From a checkpoint of a small transformer trained on Wikipedia.
Architecture: RMSNorm before each block, learned positions, untied embeddings.
Training: a variant of Adam for these matrices, 6872 steps.
MLP neurons of a small language model. Each row is named by its layer, matrix (gate and up: input weights; down: output weights) and neuron, and shows model dimensions 0-127. Each number is 500 + 40 x the weight over its row's rms, rounded and kept within 0 to 999. Numbers have three digits each. A neuron's up and down rows have the sign that makes its largest values positive.
Before each neuron's rows, "fires on" lists the tokens most often at its 100 highest values on Wikipedia text that the model never trained on. A number after a token or word is its count.

fires on: " with" 48, " one" 9, " featured" 4, "000" 4
L9.gate297:489459484530560471505510508433564455506489610505504461492531527491491433419550508486496465462508452513464505495558545503507532560521508466518450451477492448474508502512442515538471486523490467417511536506522446448503473468451503462505497536467451563538525483460434563524519457530564468568479463450447483462481439512472473575526480508483491467504523457505477509506407484507434443448574
L9.up297:490562493485533524466473509415540485479502452497474462539543546450543504495490479488470540544443486505463555536577504481564446568466504492526528532540447483538542455460465512533473579490498549508516534550536517509554517389456497454493518539480436557449541546479520536463497548462508436462463499491479474526498513484441453477510484560466429469556506481582513442430544502469516495443446
L9.down297:517563486516456478521526482474508590553444400471513539502497475509552557485520548521508562464536474516560519519529415494459565528578515462536564500428527491573539485535474472475507487550471497504503476529411473503473489460481516527462481478417516510476458572549470536493514499568468447492523528451479475395478497436474451566465529441479497524534515488491475508505476514523490484573442

fires on: " as" 15, " As" 14, " while" 14, " While" 6, "As" 5
L6.gate542:557510477480529497441467564430459514482461492500523555439453448541480602490460506481514547497484486452529481495484540487408518482473477539555490532429440474516451584506454510460543421506526498477484468466503475472532569473471484479490420497452472587514489507433464486552417406587502538455470417589529595517507499478518487469477468448449456416478443551472513486532468467520486513534528
L6.up542:459462571431456526537491539525606525509548443507450572508485520467436595574526469510500442505535525513501528408465495486463504541507487466474517528497442541551479486562533418569537459519518487484479504465462446543437540586496464488483528501517529475510521451502553476446504444534569479542515501436494508526576482499508464492469512470515514518524565457526459491493524477662480520490469
L6.down542:515499502564536520452530595435555504442537504454541489475545432456456471427537479519535541516457504535428518456475505525555513417488544519505529483604474492572485483503464500448496538511501488585485516462503500461427486508485419497562561534514480538516540461509532447492513475537451444538513513445474496530517500564545456591510532491500527501514518500553449485423404437519496494544465

fires on: " al" 23, " Nicol" 6, "tain" 6, " Moh" 6, " Abdul" 5, " 1975" 5
L2.gate959:494495533537486433528463502537481510468496534580546455533439469546467545473483438494499478487529465528554480558545435525496469484455481475458495416448519496465505513579525573539454480445465477455498472527508526516471525504531478482465499475519481429469510402479611507581524432532462438476524496543486511507531417541564434565503509424484516530503416528517537441509462441516544494565489
L2.up959:504523530542562505499479516524522504502486604489545519505448410539485520452506555500492523517522528488503462449539470472487550504532433448548541497470541524462539491561522574451545515461544504596433482563527599581487537551525490537527473552519541474463523500446490516590506456501488492506541481465493565551557496531541486587501517451548499506421470562520444592442486472526509508521513
L2.down959:535507559482521568516508504493416525493504506548496400548505500496463533426465462501499483437490511512481565536506543532532457450513497399506587587504514510493452443608495554516486551427501562533455426440521504433424542514507555498473480560438538449459584485505513487452471583518539502430514536539547554480447516554467458493445553535507509490485515527482519550513461436493496523508457

fires on: "'" 26, "ural" 8, " Med" 6, " fin" 4, "st" 4, " med" 4
L7.gate577:529521515493465500499527488537540486460569408502463522463538506502576511494473474526503414470487482480561521414459470489496498547527494458474460512507500520452538472514501465489423522468526584424465516553527548481562420473495513479567507420506533496507514548490484521426466540498446471487532474497516521462543477490482573594538537473424470488492593457458533478541562447481537464521537
L7.up577:547551477531459489522553428520445464509476482528520472476475587543464468487456460478476465530470530402504537569444526497485518536521468509501573401508449507580510505542547562492487463490432515505458494511476542534486482594522489515483526544474492558500449487579459578538524437485511498493524447545404558536397481540510458543494572479483517442474576480481492536446590514493494550558526
L7.down577:535430470495531502499572567477528498414501488498489497450455436454494536448521517505548520528512487484451578473536487472500448532533586475473424478530450516498494505484481533537526469476508509550519503515445511523513502401520504570550466555427503463577528571466494455555549494534514434496533525486475514527539538524529571506474482552474543508554504494550451458561496517468516509497530

fires on: ")" 33, " =" 12, " and" 9, "e" 8, " season" 6, "s" 4
L11.gate320:519587485474476458555547532507502519518505469500518560459457515565498455427523518560508398476514449510470553485496503544440505539518512521495421442532491480461436440578428439572476471588459524542492492523560447491518496443403489458452449465482439521517482482455432438575533402488488521490516497539481532470507522498519593564483430458508500476487496507594485456504517508474464510501498
L11.up320:490489491456523535465551456476490506497559531456440478528514523452527527495536523527575503573544576555439510495520469496454454482472469474543534572560501554443426513478490533507492571450511553528520492405499477412557488518510549558483483547544461505498406470593582497474530502456463456506524561493500506518467490523448562473471476473516442495512498505484509552454462477469497474427501
L11.down320:564587553470515519512495488530582398531462443545495487463470575533490547518453584520492542514487470486558507507439566429547551541524434527568568498457552504495536573506478535500473512544508517495510445472555497524471571437511504454481522458440528502484551476407501513538496469444493512497509511532513529592538467440546464457463435468527495521490500448463535516574451458521474463537524

fires on: "–" 14, "ist" 13, " (" 12, "\n\n" 12, " place" 6, ":" 6
L7.gate986:488440523549495502522585478548494507464518591497527432460442530566541491485492528488502465517492517511542507569507586512449467524530453493564476561522550524544463492523504498555591495535490456501541511476538494492485477443518626559447528462523487431452498484487567516566490471520567512503459449537543591484481451514501549540499469594508489476504494507536500535506480551452508542497570
L7.up986:476452566393435534529473522493544504504470515484486516486479529463548556489537475473498487496498615474521467484436486540480534433533527513459499481512590514410448535531496477443493540486565500510518589447478554496500507571497514492465499515492578459500482421464508495487434494525564519503472529506499451495416466548557450552528483462454543448502511430458484533517528598518457548482502
L7.down986:482522581535559475504468453563528491508571468493512512500538558506455504499474523535484509580484541490516553521500467419506553519570503533456491552471537496536490464495495557429534489495532558503473493512506496542482543522503484493515520495513502468464549491400499513441565510467496502410507568438471447516501492462474576516507519543490442545438565397520492500465439474489475474537593

fires on: "s" 47, "t" 22
L7.gate218:492496464559467528511617539483504473567497552525467560473494483485490447449563462464539568540487533559437416468528549511503485524510533432500543534528516531467562499494507427546481581490506519407456471525476525481524570472518506458487473502521518567496519464538522514455527546532575511421500502551532504493502444511520629449519507496547415463531507448476481504495565518469468453500557
L7.up218:480433494480491488509544568575591480550523550492459471482495481509551455489493489535511428535526505570507520407496503546506466474488407457558478531505552498426499435560484456570481529527560489445529498511571529506479552522494528454488509513574485434476422485480489501568445531487499547467412453489493568441469488418497439600486457467502512486502504523536508512504508550558518471514504
L7.down218:563501519464490472480501435450506506470470505485468437506534571532463465526474541506493543500428559454490502481495523457463507486504542522526497522490438508566455518469509522469460473556490450405559492553526489491502509559544526527491513526552436455489513471492545480554544470509563480496536540477503482537520538450467501477578558503588459530442466532565504521473465451520484465577454

fires on: " as" 80, " an" 7, " while" 5
L4.gate368:479471420460477500481529517571440477479474480404490562505523489471488508478483578510540518475452474527536510452536488494473475518477502512563491523509495523541526554529519483475436502521420488474448476509527513566436499493481499525568453458417486527506450564432455565610413430559458497473470502500547506555476581530509534460556484536523461488590460495563467544531534498511530504537525
L4.up368:597485581456507453495497595573507511519524519475502528524483505501468531542523518487519523539459512489542472423522513541480540482524475545514492486430553511521471565481509413546493510490540549441445561498516514531565590475438453479475520434476475528489498498517502434552505447606444503468506507432531527482518491492429502435507528426439522530578465510497513495598510528522507429563496
L4.down368:526471526509549526460507550453555538525504515546544588544533425462534491472417500492518523535523496446496526498584504502510535518554532437479446457561458492513481468516516550478496525522487451471450473480488497486569523586570431511521489479445532528509600513431504574498543572487536515550495450492520551412491442457505460479543482474519459509506494531544488393447540581522539518448534

fires on: "=" 27, "ction" 12, " a" 8, "ruct" 7, "ment" 5
L4.gate436:540604500479552508480517513619502465483518542493503519453543549491447446482506474482498462483522455347526509503501524541548441498441451529445511484552471461499481415561515436565507501570534539470576506526465468516526510525466527466430537440499481515516507477481581433541517469466441509471477507510478617536393510489442502516478500442539483497461460471500492450515536517476477503504547
L4.up436:570499535485406518460468564480507479554508432550468422512448529529534464482539507479489504496477510511523456525446585448428515492413522535536531474481529463518585517477509435502548523564454547445492540419465508444507445508453516476484482518468529489500490497484499480464492519484497461445522544481459548520482468448542484502503538459442453566502510475471496457520594548456573430429549
L4.down436:499474470563485570442552560471454493478524444509500478477400517541460440545484521499499517503513522463466456581486521517448513527498496548504518479484568510447473496487498481464477512464546478478507501478467577470429471577397500487500518510472472384533576480564441591549447508525583507478573486491499447481499532525543433524507464512490482485522489460517474499489522501462482451468460

fires on: "\n\n" 59, "=" 17, " and" 4
L4.gate874:492492480491538508521561549518550505477552524551493493498471538500495432459510399508498449436536459425472446503455490493494438525483518467485495447502459510469495435470499506468498496550505549442578480505513476448501457588451525451432518435516551490478456449548536443552487549539457463484519471540469516488507550511458424505550496482446457526497468435487508442552495457499506468449510
L4.up874:494462534382462523510477533551487469494521431508500495514473577451517484494498523515489537503497529452458554524406505479444445506484485468565558481502487472452525490436526499460497453516433579428539440503449418441503526464448522467463511497434633522473522497458543495552452542525448540504511410543486505510502478449501436495568477497459415454453496501447474441506531486509552463494540
L4.down874:530501592522501531455503479553510503508470472527485378469480542445448424535500492526501442539548478522461469553485499452445474419478480471512558460498406510520504455512512519469523506502525455423487513416473571520455544563469491452523458463399454502454517523575516471570487531518456419596502463459492434515511423499489463511490479518523433451500562539506464510472585464499489466466512

fires on: "-" 34, "," 14, ":" 11, " (" 9, " |" 5, " \"" 5
L15.gate795:437505495426542517502433546455556496523458465428601487556519569516512484548578479518549518525507525505496457467446506507444469504495494532513504497465518461539506418551488532466536479435506489460547458510494439532472530482574575460463474541532559541443400514443431534499527532581510433520518489513552530544507504502514480459497454490499439510492455425463500470524532479504502425464494
L15.up795:508521559513523547500502538535506553556437427430498495543514513390524530576560534497489503455510554490561455493486513497464543430475398563435516489498482541492555525588500501474552539467542479516429481510488508560445458447541486465560506518589569531532536501478432559507450520530553471444514491530482487463544505482558557543496493524431443509478531476557468524515519506507551514493497
L15.down795:536472551551483526529586565478460526481501492516473539504530516470489471467484492460468463395469469500529427521480525476552574482487516438459446486496600449498528476509489507479533548531451498519475481462479487496547448515465511582501449493524478521519498498516442450493478482459449475463487535489548456430469436494483498471492489580463563514481510535413513487493494540500521482494511

fires on: ":" 22, "\n" 16, "–" 10, " pro" 7, "-" 7
L15.gate356:515450515492415481489596504541419477503551492502520518483441550515522494487479501485488465528473471487552486492520531445556521529496474502542528563500530446566434575542453442466542521477571549560508479493558422522496546498527455498543494451548523487495478504441527530531457531517485555433574501472505537484499490503471534569485523514429521477467461340467455449531448531500542477431495
L15.up356:555454466520447495504538586494530514531475499491424493537458359455551498496536463478501499497545477470513479499499442534572498417473522495533473601504461431536472420538535509489604435503491569423469531494470458624471532538487516464453549441565478432534481521529524497510540461509565427505464534496488559529454476535472460458549488421480532521461522477491557494516519535522496493475504
L15.down356:433494506574569568558517496471558487537547482475486476459540531436450484490440517511504550473412478560413501487524478486472517509555449505403535543548533463545457490541408521404560501506482532479422419495536534486529481422449560483533490472488566493428559505505500437457469502544454378485430536488490503446535522518470542493481523575472449495497502537551509557491518478473463476556522

fires on: "s" 100
L7.gate535:543440481483463494521521519406530491541472518467483518542536532544488503487535516510526507506478578512495472530548477515472542500464514528471472528574530458512519476518506452461570497470546400520457486504508520500547563499529539475511480491550481476473449522456483477480515518472588572478522550464481504524485521559500511516456492556568489553580455495526507490520462591489443434503546
L7.up535:503431442560510553506536544526501491523512531515493571509500456518432447476532513491505489548496509540519568472589491545466588391476518470466558509484489490501453453471471415511479512563534539421560457480500495540497503530484542513527430521556468549417430485460496483494494564447479523453546529443480517453505506541534533489474511503536505526494549481546490551487534520517456448595505
L7.down535:491430526456477581500591459507581465483431508542490439502482548508522560478503495502528578537462560447501422498479555467484504480489552453491488524455549495484510504505500534533486597477530388474478557506451482562535518498556536471450459514599523477533549540494500586520464495553513541537487527473491530448501481554465486566550492528517450496470466473568447516511457574543527463490489

fires on: " of" 46, " form" 9, " and" 6, " enter" 6
L6.gate363:403499517447482513514492535547490506471545470525500540514459549512509518520518532518507471420497492467536438591506480494447496548490475455501500507517445467487552472526500548525473473501497532451571437504495525453457501543476528432522463571469564503481525509481465458545474560529507506522604505508487557493531560478465433510569426580449502479479530477397468575526404528498550534445478
L6.up363:497519547477481489527462465452447485541537539545497539500557564484575516570485537514491486527511454538531500520579524462513443473610536501499559497492482516470459545480492490493504420510464449509539435480482482460467485445573490473514526543524469547531449474485501520516491529468512496540488520534494450523586565406517505490476455500459500466468529486464401478478474523482550533522512
L6.down363:533504608456521529512536435506484504473473493464523443454530509475506486456504494511503551502471487510437529493554572490518523445496539538519502536431521518580480484459510427503465547481432558557472510474473426565563495581506480504472460499416500520486496522526439524521561556631469455527470494521537557490523484459427533570468463395534385484522588490527467486450534411485503553475491

fires on: "ing" 49, "n" 10, "a" 8, "d" 6, "ed" 6
L7.gate721:492514519526461468437513474386526492484472493550485544560543545452502544412561524486474504522515553509480501457525554541392508485562462527482481461567431482518515485525484533467469501524547561541541419572511487485478533536445489507500469482494493510442483519524474501491489543508619466471516384522471489545510440507483430498557546581570546505528483512545424509499513531491491481492649
L7.up721:529537479511589458473504440514514524497457594505478440471491535502445475558563479468458573503500456442469515496490545544542478557464503538539462497543515527480557535452514557492500502448525494464527473481542454464599547482475533524510433501440480542520473477501521519536562478450493514511546494469446477500472452600546494460532470519462493491476569485408532478487444494556500544545471
L7.down721:486498549466483505509512513534619593550487420511475501522473570480492500462428546520493470476511505501525518528503520519517592506552515438579437540563571477534524536529480549503471481465478534424552459514546471513554491480515570509504542473509561500495487526504473479472481479454566495486539472560481529465561544567460524513542475513480386544517476484491487489474531465516463606475522

fires on: " as" 12, " of" 11, " than" 7, " from" 7, " are" 7, " were" 6
L9.gate708:511542511434481485593468512418482473560494521502565502472507481505495559527497473505512491502445495533503503539496479470436564488421478511458483465515492509552556457548531477501472487531525521471489515505429456520449521534499514532539463466565496492453488549469582500499519551505545486465570535506506483487426463510466519527433511514525525534507503435380515478524492557463499565506409
L9.up708:453487506443554463523500490565445486482482519524522523487496538469524507543597453490520452559468482541460480451465424508459520537433590524531491516543545519556579473505516495465450430526489493477511497505476511536561477416535482418572448497491490538543499427472474512482461571437501472485441566536472537504466446479475531516466523528519445561521509494560514527519508521484536527423478
L9.down708:439527510468516446501494459570494464456521547509563508491499495481474478497483521498458490501505445548558379560511556502449455495515530467518594422520592526503586492572515501559490506492431447448474413507537489503521501534564520527510446448499574463431459469544444509472458521503513520439512504473490500505521547534495495495512476545479448472464512509536557501438511429517467428518463

fires on: "|" 23, "–" 19, " →" 6, "yl" 5, "ry" 5
L3.gate441:498522515490547486465481613520562494483492522483512426525503559500518549416511468517478484482517439453446479516449412539515453517532461512529513477451483447523451509527519473465487464470549538518523537476512473539521458508445519376493510463459580437483513482541535440491513500528518449546567502438465450468468532492466518462573466586462560470495516524506502402518478499438462590458488
L3.up441:450458500512522513489485492603580535487502540517542526511436544510563480435519553482487452476530481441449471578506470519485461493507546535459488546416471466587417471486522525505505488431467537539549487525589476454506504529516502539593516486475520467559465492483568455514526465422493493580513519490471456540574537528553465464527455518565477495556460468449464489473538575477499451531542
L3.down441:497488505527505560497487425472486517525498487520497551496595444414559449512562472507483428502467552498578577489496473448495543484435482458499539549516444495522481548514500548458526501495551474487528511481446609495601493488538534509577472467491497542493452585519538473442549460555555503532507440439530457462487548491472503445519459521441477440554550530536513578475507572490527520552599

fires on: " there" 20, "ity" 15, " progress" 5, "04" 4, " change" 4, " Opponent" 4
L3.gate837:490514495420433478525520482495444472487524438528578518531552481463482507558516512491527504476488553517473447497492436483472445483470438486477405536475449525571526465534515524459587521517515486531470540513424524476505505445521554520482497499584536481502477509441463514546478463508533457493517469553467454541492496458448465497501481479460432455457556541427446542438431554498565471572536
L3.up837:547470507496461501566511486470423495479485475494466540493521487539470558507567548544475448485527500553501535511549528450496519509445412467488463539430467551518409580496502485463506546510469475575541521529468500569482472535509618524482454530463543532490470544529468447550484556560512453493486443458490520456402589499433488557475516506472468529504511495517565452497460506493568524496497
L3.down837:511493467532470495494522481467473508475478521553503465412524408505573507496557520503486436533445500557503524534484536477485482505549586488587551485607495482475472595537503549557481524521469501519558472459459494517500451478481475533546469542454470505498551489469489491418511434519478492472476501519498476471601518509532632504462472467517503395528539536526475472416505414541459568462487

fires on: "d" 16, "ed" 15, " found" 9, "uted" 8, " film" 7, " part" 5
L6.gate80:462531455589459475506487513430525496560463510550486475473544496508436495494515512492514518475541467488544493547497514525555533535494479480423455571611462498572562497489503524537440540463463537528525487510449455437476540497481573583472468502567469505499557492499461536444493485514485472457504526561501495578487472543542569480556503615436521547509467435504506452529557515464538504561511
L6.up80:470513485557432442506520562572563457635515488492484474509523528457452469539452511430525486558510517410501582505493526469518560463465495447515496529511457552492550499518474425555507542433459546531471469517499478570511529493454490534407410559515521481499547478525563490520491446462472524450484520477490504550494468530551494445472515577439533545522484457502527541536519456443510567544607
L6.down80:505519506549513540533482576428542493487463455536544473485567486540518502464523554502522504441463471469488456568482473539466555536478445496444480524531545492506484523371528518500432582430440519493548498599489521487535508516464551470473536477465453554495538578516445484582477504513536475449490481543540479540484505506511461519489465523522486502495429478493495447528547572526475537560453

fires on: " inter" 33, " Inter" 21, " Two" 8, " non" 6, " overall" 5
L7.gate132:531466452483444449554501584499490480457401455558497538525498461548461494431515423484489479508477506469520521435517427480549558537487505470509550517473507461498532511449500527515533477528620533413458437505499480480541491583510478479513492572539534467419572509573545514416531529525479497555541483517532544550468515562464508508557550480472519538531435513548498501520487516425483484491518
L7.up132:518567534542552529458537503550464508540492499521497498492546466467554542470505574557470527434510490438605426432404482517502446443444483525500529452491443520475495543477456527425431522466435480476459482542502489511484514499527574491518522553515498538482537554542548529569503444552501526442468504562449471466506544480485441490514506499521510502445467543426537435476433547554541514466467
L7.down132:538424503478493582496504455493464553537546533467497520453487440475466518550409482490526438459510512476490536462468547520585389533512527486439523499484552516527486563493455545562485483521480516476553521481523480553442499482512529582537502544547473440493494470497483499457526535457457504515430468463555497460568453556414556470562477575447515513487494457519465559477476540539526550526497

fires on: " |" 30, "\n\n" 28, "." 15, "\n" 11, "bre" 4
L4.gate514:514453533482514488453515553505500484512434515537514526488462471536503571477525487486553503502508515488555473471533373482520541480436513604532547433560489511519510446506537483549446444510542482524465514553512534544492417463451428458508527502522517496411510530543481480456482443556533490425470491475459555521485466564579467487570504475603486542541418532472453446552515508511449444472516
L4.up514:579529481473480547393502614450449461486459430507482592516477477481518566510543482491536539488471536547562480479543481491535480506470527507464547542574464466535515493446482531444463491507494441513487514488486599516548490499512494499468527553482502479467467474496532524424500439532510551432473422532538493576518515505526539456494497425523404508512477528458470471510448442489441476561526
L4.down514:517505486538414556471579498483541537549496439534468529548521500466526528495437525489502492525520443506464470521483566484446554511531510535480478622527390514430516445406486439463480474551429504465520464567466561552503497495450501459492501441513516507531483463516580515503458472490483560488516404517568515480498531567464530502472407498425470468490529464518562546538466507531502473485472

fires on: " a" 15, " every" 13, " the" 12, " that" 9, " little" 8
L9.gate321:461554465499535506499546517445517450561472443563514523463522493516441489506562523464469505451485524572518519565515568517461559547496544453561518486484458458551508523406442553498488520453510406550536512468453435492509546501523567540454524474530568620515509581503441486483480556477521504533510492470490516458464539495461500521525491526445519560432503544419490481507479505459546565451518
L9.up321:501455538468472486514482530479520514528464482506494528501487477443500471491530462500481478504488550502435492550534529514504487521488486474491456573518538388504480475548572535456513499499468476497540457533502440480521584589577472516441537438423486490429467444514591491532529557518492524542429633537545489488572461530539475468499515497550516494507550534555488512529502390460450512469534
L9.down321:572512454444531544459525492552546488504421515498435521472474506521381512450572488525511519549551490490551543483503530489457447523499519594485571540513551509577518549478493433493480474491487506469479544457548471496528451575523520453438524485578494537506440596511471477512493513526509532554551501554476504518451522531513471427500521424501531465532514499464561486596521542481483536595505

fires on: " 0" 16, " of" 11, " 2" 10, "aged" 8, " by" 7, " (" 6
L4.gate595:427454475539534438520502430516530517434502577510494472529435483534520493504418456506500547476484533443431515554457524479483473461466488514452455524510548505514530489512515519533514558494432505447529532469517512460557488537502512520437465514454549486465406543500589552477470522449460518540466534458421531501469540583475563536505479545502512499424487510538487519499526536532517483447481
L4.up595:512472504421535500494487547475608513467476465561463559455506472565460522510435507488499510463536523493500458532534550582445545471497577526470488546514532490491425524455466450504503519551548525564515543490563482510443487433488489570453517443573498502504495541442522468486517428526506449492504554468528424498404485522539469433552449570518518498412510591532437515416509577499484523539498
L4.down595:553554531459458473477457536488545488443486461508500611434487471490488454457490555507536507542520562526476485480520567460518455501543475495468509534506555484456461456454504470509457509508548520501503496558487484479489474475443460517498552474444513579439579503435519527548484535579485518489562565501513459428475510474525420470553453577475484549455534631506477527494565535473502582594455

fires on: "{" 20, "″" 15, " in" 14, " of" 6, " by" 6, "H" 5
L6.gate269:527433484520564448566552494483573476471521560520521527530484489536535462567497496527539494478575478476516548547436540615490475447530471479450493576495481515488507454474509454557468538486465531477516507474468440469506501537502510458473451498505580517447540519548514451476486563455437498473523525575468462464472446527517511573477521487428513534476518509458531499579510516387493481529507
L6.up269:494447467538507445570473559470492505395506522550537485561486482586423425515476471483472465535528501477452493475543490612540517463463391507516507553461490472434497513486476485543463446495548585547453520502474497536463472534517531511413506483454537596464575552508532516482514547537511513530501500514421509508499526561491467413465552542449503592492467532475478493555452536522442498577494
L6.down269:458503498478585499527571624451500495473534536415511566448475516487467532478505522503490531513546511501490497488518461491578462523483512481547419538516488507539429480514522512477492533510493523520514468532506455470450537526448464547452540465472507492512474481453573400564544564512460549579625545484472511539457529556573487520460516520492472449508472426515571524526493556481518506467486

fires on: "\"" 41, " (" 16, ")" 9, "–" 8, " —" 4
L15.gate517:482474502565488491515535551494571474530480474474506512497497444468412523533527486529603493418419554588504563600509519510536555416492517489494534498502538507499517535527484403518475571502477519462473430559450543516442546519473480524488530564484456531473453509497486511447421505514503495421510454494469512540519522498505509517526560490494473548482550488469452466479465554580505577538512
L15.up517:481489487580483491506532551547441482511514564492491464482469515487449564467467496503476525491479541510484489374492481490521504430558546511535498495511554568549490500455570526448483533534443572493473512515401548443544569456481452436519540491447484537538461541504470537461550496499421472499523467545470484506518456449501519511521536496492519440586570453474472457485439579453533502484518
L15.down517:529449487490491538517492488470507458554472527483513534527510475520473531527473501525483471544503527557492456428530528511572504462526462416473424536474511473562495451546457475448460486415523505503484521520526579535497472417432591472612500518441536401515522444454458412475441528511449489518542550458538503583462490550491589534490540485509449468529465486517475522498510528424490575474523

fires on: "\n\n" 36, ":" 21, "." 20, "–" 8
L4.gate216:419527546466414500459440550483433482508474410500526559510465501475458534505510481512498576535529526582451517500468475474448550454523535529535514496503480494568562503468496580560526510465475467550519452523487483544540498501463524547437533552522488582437481553525487522489524463578514504439457539550586496515563480473484484555474503480482419500506473563526392511465492420495477537512517
L4.up216:459530547486505505530503508497464527536479450507521571491418475554503522524508538490479502442512551522497509501509453483513479554562563488535520455526476504501516582468499485418460501498486480554540494509547490510540494482501526555512531516487478535410482466563510487536571444529540443434447536503531536606567405485590497471533469431533466549577492476548517446451503497513467523467499
L4.down216:534531537439452499545549566466475508558510432459495469558439453565519569483478533493513506558509398509497487476572479515443488531488482526472445538476457481482526484467489437502525472483471446468527513508567444664443522503513504491489522550456516547503448485520457404543479546538444495514515473542579442507565534553515571525474522507494432557494469480510540488511425457514477521450463

fires on: " Year" 21, " of" 9, " year" 7, "is" 6, " Championship" 6, "ana" 4
L9.gate367:490539489502501439527444553481451475509520516576527511502583471466484508557563476473475456495533564522468529496457530556454545536496503500521432524536419476499528477467499483460500530445485437496498543487470437432486516496492466518524507492520513551494374493479539494441497448459454529475455459478486528540509491484575535485508491468563485446456473516512502512485531485520491511552543
L9.up367:424507553446484479567472492562479515514446481535421514487483445588480578451481524503476470552449446508564511580462459530515558474490484542470513468441553516465419485447483401459517492475486526513495515534563467496434430476519571502526503501443536526553474481550515526497528568528495480527481470510510559567513518436567472494488492488499498512522521467503452511467480482502464572506503
L9.down367:492542543567538513484469477614538505534548566503439549446491578498436563442544518493541413562459535514537549467495496491535456501464453503453518536481419478556515503493553520485540524506494456539551473490455519535471527513447550496606475490509448515517483540517508471485586546499500538540507446564506498438509497526464529439564447477424477536541530514579515432474533525460551419495492

fires on: " year" 16, "si" 12, " Year" 11, "e" 7, " season" 4
L9.gate990:456584455580556513444488573540521530476521508456536523554489489479521501480552478512471445513514504532460504522481496505515485512528525517407467444477500494490486446513470538464478417461488465464470552565438442467470526474535538461479485485543569448481479431549458497549506517471451479536464525472538475539493536442522547505450492484544559441478649500466485557378441511519473513528514
L9.up990:521516478566461507467513506467519534551489486480471567499487446478506533404527499503481460523505574519455500492443502472540542604548544527424418463433540455408506502547508469477534453514512550480499447582589432481567518479585487446457502418549469521514442471538539448562529504531529507540447522480569459507479486467526483476455543461557501484469496530546497519437485486481550511537473
L9.down990:511516495549517435481483383489450417504495526564490556513505529460440494434498499498488499524464477513532523533511531564467475540523470435558533510506497531498545461535460492519581516555531463597503516448495426435448548560534482515563471508518557506443565497531491469443543524546397443485448531516540458444465500443473469497476512555494517538569509441533454491506554479544537524477514

fires on: "-" 60, "W" 6, "ther" 5, " Elevation" 5, " •" 4
L7.gate712:508428524482488454532552495503575455476441546524566442468468498489473553488481500514523415547479462454557558476525497511558487498541491464493504541521528539480453504534433450527499516469514538502433511543512525548601492474537543476467536436452543455456511456476465435502472474488494513567541475510448570517426536569396562472480496481514522456455426496494511431588411532500528491479508
L7.up712:514504556530394467511513529472540502553476425531455537591532477474442473561461497453559479542477482532533485506512494571564521558494510563507391475492551475550485513568495465519469476491475436530499562470515494494516537480453465503455527453450509563566450526450525526461436552537515465508444426561548503516526531535488568455560457517493496477490560444542441540485535440448434507520539
L7.down712:481512501512495517487496599468541552533546467414584426465430528487447460499510531514511578472588457477425444495504487507423417528505480528495401460393425524500452484516477535536451514495548516521421551447553532510584517540521477432486544522465553559492485500514434493494468539544543537572482500536573496513501530551513529506534521501510526443534481483455519434522485546477498548543556

fires on: "t" 30, "er" 17, "et" 8, "ist" 6, "st" 4, "y" 4
L7.gate850:464520497514492470511509468538442470437476498488481518514494455458486482437516544528515520496473542540539496501530490495459573505550612441531498481516439449484460479492480467600461567488536447589537493499546442533471524465372551504534472521530501553490530513539523517497497484400575528464496457461516543531479488492505540497489470509508503505542510493491472462443509473425488492487577
L7.up850:475486543478548457508532509499507455529504610535506482566517521507508428455508524490553489552520510542588494537467578533497481505494414495483551456550517494466495474535508513496488515545487567493527524507430528442510548576483453575426495527469469507476473450537541550485536538513493491487453483524509450528505539446541493517515534528446487535461600553470490561460486470525529490555505
L7.down850:508525535478519493473477471498471490532501481550495577492533521533449483504507538507493442409559525447467494498518563511524469463472520594509531515522495490526592528472515497397480471491542465506571454546505493513482501452552539464412560485480471504536535601505497498502450475539563564514611547507467508542525494449467497471496472530523450528471449515589420466451534525537529496472480

fires on: "-" 26, "," 19, "/" 12, "–" 11
L11.gate29:470484487510449441477471423456530492567483553446580486523492491492470511411516506495538485475448524499472537529478586523435485509488494485492480487561463487518523477478439586475474512452555481461459477526497520545532474481558545479398516459484533455490423500475480480504486536532474566475532476517506482513439542494502499482523480560574409562499471437516502432549502492501437441457478
L11.up29:447534525524499545592469489534531542522486508475572467452539452482467485484557518436560550470544531523503555474484505547456430457530404545530459529539574520511508450498466490513531537453521551524494536577473509466491493475568473563473526509487495514421540476516487425529548490476516487437523434494534530456512527453499530475393508433464473557441503476499550439479488582466567496532479
L11.down29:440483555505513539493582517493512491441523488514469459456535520529445466527507545513524495571510530534413567466462480528477533511530573499607539485475523479500483513533518546486512533509538447589565494481482462474570560453514439420525524492531467513529514551530531420458512574467434469460489519537475516431544441515473462455409510483425514498463536430540461520491510547511510543535503

fires on: "–" 66, "-" 14, "si" 5
L15.gate904:554411554522465391492488554488531493483482466548483500443555537599488483585489496509453380435515531505456495531508464477486486491478482532473495552494496511501544509517516505481538538469510531420471497522528524529525528465501458475490515493496471498433503529502429438592503457412487452516471541479474505454542460498459586481476466518535474429520444514498535397471522469566442486488479
L15.up904:433563543498485450585501460533482501514502485469537482509504485488495490568446565435552531480414496531556487486525494487532480501448550474520493529519548479487510522487526488475483538477489507554555491481458455542564451454537490470468511439492459445514519479470564461561524575511565508467588443600568475565517512439411503525495529552496469496474553439501526477495496425447505420442459
L15.down904:499473465543535468474564562469579374528547483490527471485487553537487490468508488446555504494455491497493545512550413574533497419499485482462487467484456468459492520526475467466476496410547573493433453526498532544504501463421477407517500467437524488543503498533421412483529489505519459524509474373544519571493532515445502490446477550513497517551522532500510509536494487446512524502521